Weights of a small GPT-style language model, trained from scratch on English Wikipedia: 11.5M parameters.
MLP neurons of a small language model. Each row is named by its layer, matrix (down: output weights) and neuron, and shows model dimensions 96-223. Each number is 128 + 32 x the weight over its row's rms, rounded and kept within 0 to 255. Numbers have three digits each. A neuron's up and down rows have the sign that makes its largest values positive.
After each neuron's rows, "fires before" lists the tokens most often just after its 100 highest values on Wikipedia text that the model never trained on.

L7.down544:142126147168100157118100093092134110129199197153117122101124179158140099141127143125087168110163123147196130124161109156122148146123157129092109125148072142142147120069059181073134114090147136139113138144080105106114134084171183136052135122118118160144118089147197172122076102173086116119135137174138103164186174128100122119102145179165157122132120097096198120131146181133135163116154
fires before: "\n", "The", "-", "F", "A", "O"

L5.down382:083138074127124120094121137188137126144135189057115096118089137123176085152107138142103117096120083159128136093106154121119057135118162131188199132137095088124110108169110140146093134168120124113162120144093086173146148121108148139147123113130123167081104188150110054117181130121162204144169082115139149135151127090122085108099083117092118095141138086156130128121072127139150119101081
fires before: "or", "ural", "ation", "ant", "ten", "ed"

L5.down364:125110100114105107135126117156148112087086152157167111097149144140127060129107093156116144173147105140162168216148150153162128138134136180175098114132115076137167101113181092137130146097125113076099114154155101125133085091106128138086080068123100123090087092116174146115180112155117153126084099147184140120065157114170093159164151136100183110121143130076089175137089186146111128098142
fires before: "p", "ag", "port", "per", "age", "m"

L7.down702:156114132131147096132163094107189082173097171115151137108121112134121113124103152172137067123127110121139129157091146114129150080115158129099147130105104112096117172146104143121106150084100107117101111151132137096160146092139116163148141213152138141085128083154210163117162055108125135093076164173138031103174104082178124130093117153082117123163117084151183116118152146164124132114160
fires before: "-", "\n"

L2.down668:103071122152110067086119152127132131117143108106142135114113138130111084166101156111081113099092189126147098085106080088097150091155127082107145150109113114139106118174039149126074157110109127086119119089086134106128146117165139159126125160092172108095158095153135179127154109186110114108128156153114136152087136097139150087123128172097132071176146084177189106124152116115150160114095
fires before: "-", "\n", "The", "=="

L7.down476:118126122170112133115168062139125142121126147143070169102168129083133107114091150151150167138123162110159137138098107111107115130167080136132114131113111079122135114126084119163138131210069146115148170214103105145152098100151073122126115105120157151162023127074222197125112156168123163126140177192143117128136149168126099129154139111108127133115050104169079088141191138147108085101103
fires before: "p", "pl", "t", "pr", "h", "per"

L6.down456:097154145144098116154140195122131141179097150138134186172157117151138137124116164147163126102175065132153113166160137143117241094123121083095158103123105138156131156120144151119134079134128078140123100153137126114211122092153182133143112190046162151167157112134095147123146147117147087159137135139160125154128164100145130147150074152126206127143106147091126138132126120179163118127112
fires before: "erv", "ord", "id", "ear", "um", "ence"

L5.down461:132152102110174145104027089101063120127126116140129204103132160144172120159125133182144133121116145136117101172094154142107125125107103170120178141152164172111101150108127103070112137120109185149096139090094143097145125135065119133109118101142154097115136122123192131103139137195123180162169087119094171187069109092131084131106135139090173160129114098103147054155173138112105156075101
fires before: " the", " with", " a", " by", " to", "s"

L7.down894:127110061116124120118085125140135148146113136083074164089144118108128146125114109090060143073117137143094079143059156182123111143210155173122065059155124129123132114135142082154118098137107137161160156116131065141179155118136116105105121170132116094111123119103147151129120097151126126174156080139088060094194178086103094064124127089080124156133116164144147073134119074081180128137058
fires before: "an", ":", "e", "in", "b", "ot"

L10.down316:136154156138085096097205109089152109157152173114152071105104136124121104188214131132084157135132166165199099148105148125119131104209147132141158105099047061151160084135186148113159111118166110109128168163112144119140165152169092139076148138085112117105098114173159124124117140152141108141144154089096088109152123145144090154139142089114117090069155159111139154104195131166133138120195
fires before: "\n", "-", "The", "A", "T"

L4.down631:100129116125138077144073130086130141150102147199105146082159124139137110139091174152121177104074142173159105105132124146099169118142147138101076092143194115165120102157137097140107132108121134193114107075170118132169132078149209130110160171127177124144167146157081173081071154112161141096125139125111110067104085145113096127146111084081155091146153135111127115141097092113097169151148
fires before: "il", "ild", "id", "ff", "age", "z"

L3.down421:142127135105183168078137177124135098236115119105150156194174145101126131086094187131166186125114145117160122070145094143103119077141107121089042165187126206148112130116108149134149146089135106114122165114153164186131076184142136128119153128091083076172164137123164136097200118143165119125203151156084081156129149135081119197168139079149089123144102132139113156149130128148169101108148
fires before: "ess", "im", "ince", "iv", "ed", "inc"

L4.down548:146117103149114078174163099113130119130107114123166167111097162136109125070055110142138086134174159128084173133171135112139144129155146117118141116133111064120088128059124147142141156041119119133120138165128141109133172115162084155110122128172171102076138133117211176152115144134103177119113173153104059066219155097142145113128111101094136121141144125168144072149153139139126137135116
fires before: "\n", "-", "E"

L3.down669:143109156158089126159161090117108133092054124124139101157213133168111122141082139148117142166140087187098158170113127124086144134091109117165112138115150119104137142066138110123173128132094174113144099078100160050116118120150144126102109165100143154128164114135216114166088090133109116118100155072092079070142161130090123075092102165083121074146123078125156121141118136051110151115149
fires before: "-", "\n", "N", "W", "0"

L11.down636:125132138109116148124110212141144172062111104061131159120107102069109123121143136158127134068116106112109131116069120138130139131200164110074069173147102131135089134081072116153086150091047177163101145103115114155155122132176113110132135164106153091156148150130136112194104077091074153098144181089159107214116141105127207133130073160140115144141090172190108102101129121088117104151100
fires before: "en", "ed", "ge", "ing", "e", "ver"

L7.down328:115190134125077089156102174136139109091127136170155154181096157165168041078179129085123100149134068096168125131104143100132153127072135167109071078082126115136129149153146124093204116144125109173144103124132069145121121134119128142121095110092171069127095103186145146108075151098130084193151158125131166072163142100110157086129167136079194144124119211113138127102157083111113121195202
fires before: "m", "v", "man", "p", "c", "-"

L11.down356:127132122129131089101109124086147115118116107158143094089141163150150063148197165122123139134161161148123113083106131185124132104141110107154139141107129113056116128135158155122058088093127086184083064113133109123102059141104151186089081109112093144100089101088157199103149157144150147076075131193099113104096171120098070136186134084089103131153146073148134056181133132086070140164140
fires before: " a", " the", " an", " her", " out"

L2.down254:106057124189122139147151091163104128101099135099067154136091086163123101131146154142149091118091126106130093161119093147119118103135086116144133127115179111154107108169102126173128143163080046100126114100145135137108093100115168123105140089164125101145121078200223080114129099132142179114090122137152086121103132113130129148108196161114128133156113110084128151141100150152098086053063
fires before: "p", "t", "pl", "per", "pr", "c"

L2.down860:171123130144115052131063109099118155173083140093146094114101096089113154100136172131146077123160141159168186159128149122168126150116151114114137109179156111127105183079165121126180168150085105154140123108074162145108135141182181140073130165122204113125159088158143142170133089095118146089159217160160090097107154134116085049141127131111123123132113150162147103131124100189158136107163
fires before: "\n", "-", "o", "==", "s", "The"

L3.down559:142124065119173255132098091153144107116133162145107130139164127100162123143103066133110137151101149131184189118184097118076134118132136132112113113143161169131081149077140169070193185106194074099133120105122148155183104109093172078116162102111158147167065106074089116084133124177135125113119121147065126151151124108096135134099118077124137140146119079136121152120095137107118141152138
fires before: "ess", "ed", "im", "es", "iv", "act"

L10.down273:133185126105068107109100058107124156121117133181104147132166163051178069112139126151121134096078174097127138172112127150131167115118136077138125151147135176120083142103106156105101127124163103161185159187100177089130124120122102150079100137193123114133093112095054174074115172182170104146144124132139105198057106114143140086119150107040101105100104101138141082102097120186131113142118
fires before: "p", "pl", "h", "ist", "t", "er"

L11.down749:157127129090108151111129175131090120138152216081138175132176142098109154157135098121103167148137141135112118138099008193212104146158127111149144144148183135125096119108054095129070180105124141127145116173145087180196086150145114115133131150148124031098155135174110132108096158124149142155096090140198142146115150136104144142118163109106088065158106155102138087187108161150165136145076
fires before: "ent", "ents", "en", "r", "ac"

L10.down314:094082106137093194123103157192112123169100151090099099123237114153125128119129098182101111080113125087170129139127100116139095147176103109098149158085105134175094111137131112179141127119191090089116127104113147075151111121129153211083084152137083122105046164185101091140104120143164085066162140136104061102108125171182141119142152111179142141161083112140094122117080101146092062138120
fires before: "e", "ed", "ion", "ional", "ive", "or"

L5.down235:154155105157098090143104139123137088130140146138150129154111119137081116189099141081088132142158115093179103126164101154131146171156212107142141173167089096151118140113111184126131179131110107203108131120123091097108096136108153122126168162124064119069128099155248132137134152168131150126154112116112103106123132091119087116208150088117148105120100148140165170101141083152053145146169
fires before: "===", "|", "The", "S", "-", "=="

L7.down77:075160184172110143141128166143131135188112092099127111114156195101093088075151128150120120140098163128083103157049133162096134124124136136096171158098141155085198171100142158158102155086108147125123162111066166109185131113109089091130082164132115098102133151112098109067126102097171154122131169135168133148086134156119138060116110137118099110117126181116123129122132109160095137104113
fires before: "ed", "s", "re", "ing", "red", "ity"

L6.down145:125111093139112135129156063147139068118124116135158117130142170160172171057049137189135142147102168102111174146123062155058108142096138080202106146132142146145159124099091134065170113127136136118155029150115102079149109117155148136062186123158090187132095080176099117134098141126157148138167117131151054122090113126124076137147145155086092115101076107102151149133128163127084095085116
fires before: "-", "=", "\n", "T", "O"

L2.down310:113194104198091110079150139139093145157146158066138133153138135197133172119165104186127149090119102121134066165152159075117171082123045142105138104178126077099136103091087152146149081141183101123077168123178066160186115100128190130118127073146124092109113086187155114131180136200186118122119203110096140186170147137158120155132150113124104094094120146128120138132163095107124159117129
fires before: "p", "ear", "ult", "ul", "id"

L4.down116:120118137164145104069101102104092125183129094155129167141145113195149096122123140117127135172105113140125098125107115115113145148073128152084094097136134027082100136123126175137144082101117164180156142164103096128159096157105170117179168124119096117156109169113177155128123129101074094167146116129115165118152140134088075113144152122120149143134147120158131106160187116126103122148170
fires before: "port", "man", "m", "c", "fer", " T"

L10.down75:094088130078116111131115186129120083122135143152145133096130132131146137135095139134149153141147152150179077133080158112112102124128152174185171151188088096111080130113114147133172148073118196121116101087074189186139136133108124105119104141142144085101118095076111123070138133144166154162179131180147156160157150101093175123106128179138161060113125111067218053123148153113112135070115
fires before: "ed", "ing", "ment", "es", "ant", " the"

L2.down353:161100139095180188155148120183092084125119139118092119176157109072157112157044169158136151172090116079155137115149082106122124032117145152161080122183135132139076095111146164157170149105104101116121161100069189176172124152137143062053146110115134109153122194091097069105115101167163106092181154100159092169121149101120124193167088091157105098166099157126099135100114124098084115091125
fires before: "ess", "im", "is", "ed", "in", "iv"

L6.down399:143125106124127152112128109188081156112122105153113117087188165086131134156133182134163139143145129133108146118133158158118179116192171151152126183171164133071099164125204143145089103147123125133088136099090147120077133132091098100126160075159058152115197064091159123092123152114139121127129116161122154150170114214125123159111126136109128099173132087098140091112158179089159112087066
fires before: "\n", " a", " an", " the", "ment"

L3.down737:108149105106137112199124180129124175140114135105066095118107087160077121132111123127152158144142151147088141086167126152074104179153125138108128126044099142180159154095109091116133148072091080098099114161117174109149119135155107111107036131120187120101097143163168112155120169147149180071113137140119174087133104085152117128174154130187122125075093155151101154145072122119144112108079
fires before: "or", " of", "ed", "ry", "ant", "ing"

L3.down392:133104125138090103151092067136140135149149159143135130092151112107136093159120130159076120129103127161136109202129150133110151153156141099117132169082150064134184122114178108127158099061111081122177131137144110080092082048123128118127093187171155148150167162139150102075157178114162143127128115128156083138150087104095142113132150077141123138204153133177134144158096065100077088171121
fires before: ";", "ff", "z", "ild"

L3.down610:139140161123156182096150078141114135076154151152153153168191139115155185126137126168121133070163071108123149153168103161145069162066098127164101184175125109118090103102113107112073130116169086129129078161179102109158119117125102110095182123079093061142162088132134157173171189087147092112172128184124157136118136077136106155158125145088160131135092115083142134156088103148171159129097
fires before: "ent", "en", "p", "ac", "ents", "ain"

L6.down41:120089117175170122149091143145137116106112100185186132157128065106113137080168134154116089094118105087151160171065090139139111085122158109136095109212124173120173177105169093063115130126152146160084091134144081156210111136155065195167140105164162084122124104125072120097143163123090152099074176160115121113163186116160114133107194085132129127145118132126155132132088121088099092152125
fires before: "1", "0", "3", "2", "5"

L6.down573:102127102179168092140134137085080126137089126118105108072100149093141127092094118092115093159089159131125118082122138140067143166121147153150121052132129175155139080138105145149149109069135062128132114157104118152157146110177104115041100132119089174111183085107110144184133087143034137095127091103060108145201152124147113104127152081160115083199136094187087120117110141087122114141163
fires before: "ial", "ers", "er", "ut", "in", "ot"

L4.down379:144152134141136134178164181145139164109101153093117154142116106195091059153095050123104133127160165151167148169124163111113105107101120095079144215123112115152113076124156075161110133114118073127079167106131102100165079138093123124100117113111089100154106145124101101123101111144134159093043155116146142138157131146125190126115133118190123098180176116064130173159121200154116048076155
fires before: "fer", "t", "p", "f", "pl", "y"

L7.down69:149182157155120105097108116140140114069069135133111158137160191160157081141065112153140113143106153106137092112168099106113128172143078134096101108105127206216130151146112061174190069111152118120153049131132145133127139083139150162077163152140076111060106149175166156109056109086139108120144087123130126149136211151141134135194101144123118139134181174126122133173137144147076114136139
fires before: "e", "ity", "ic", "es", "ional", "i"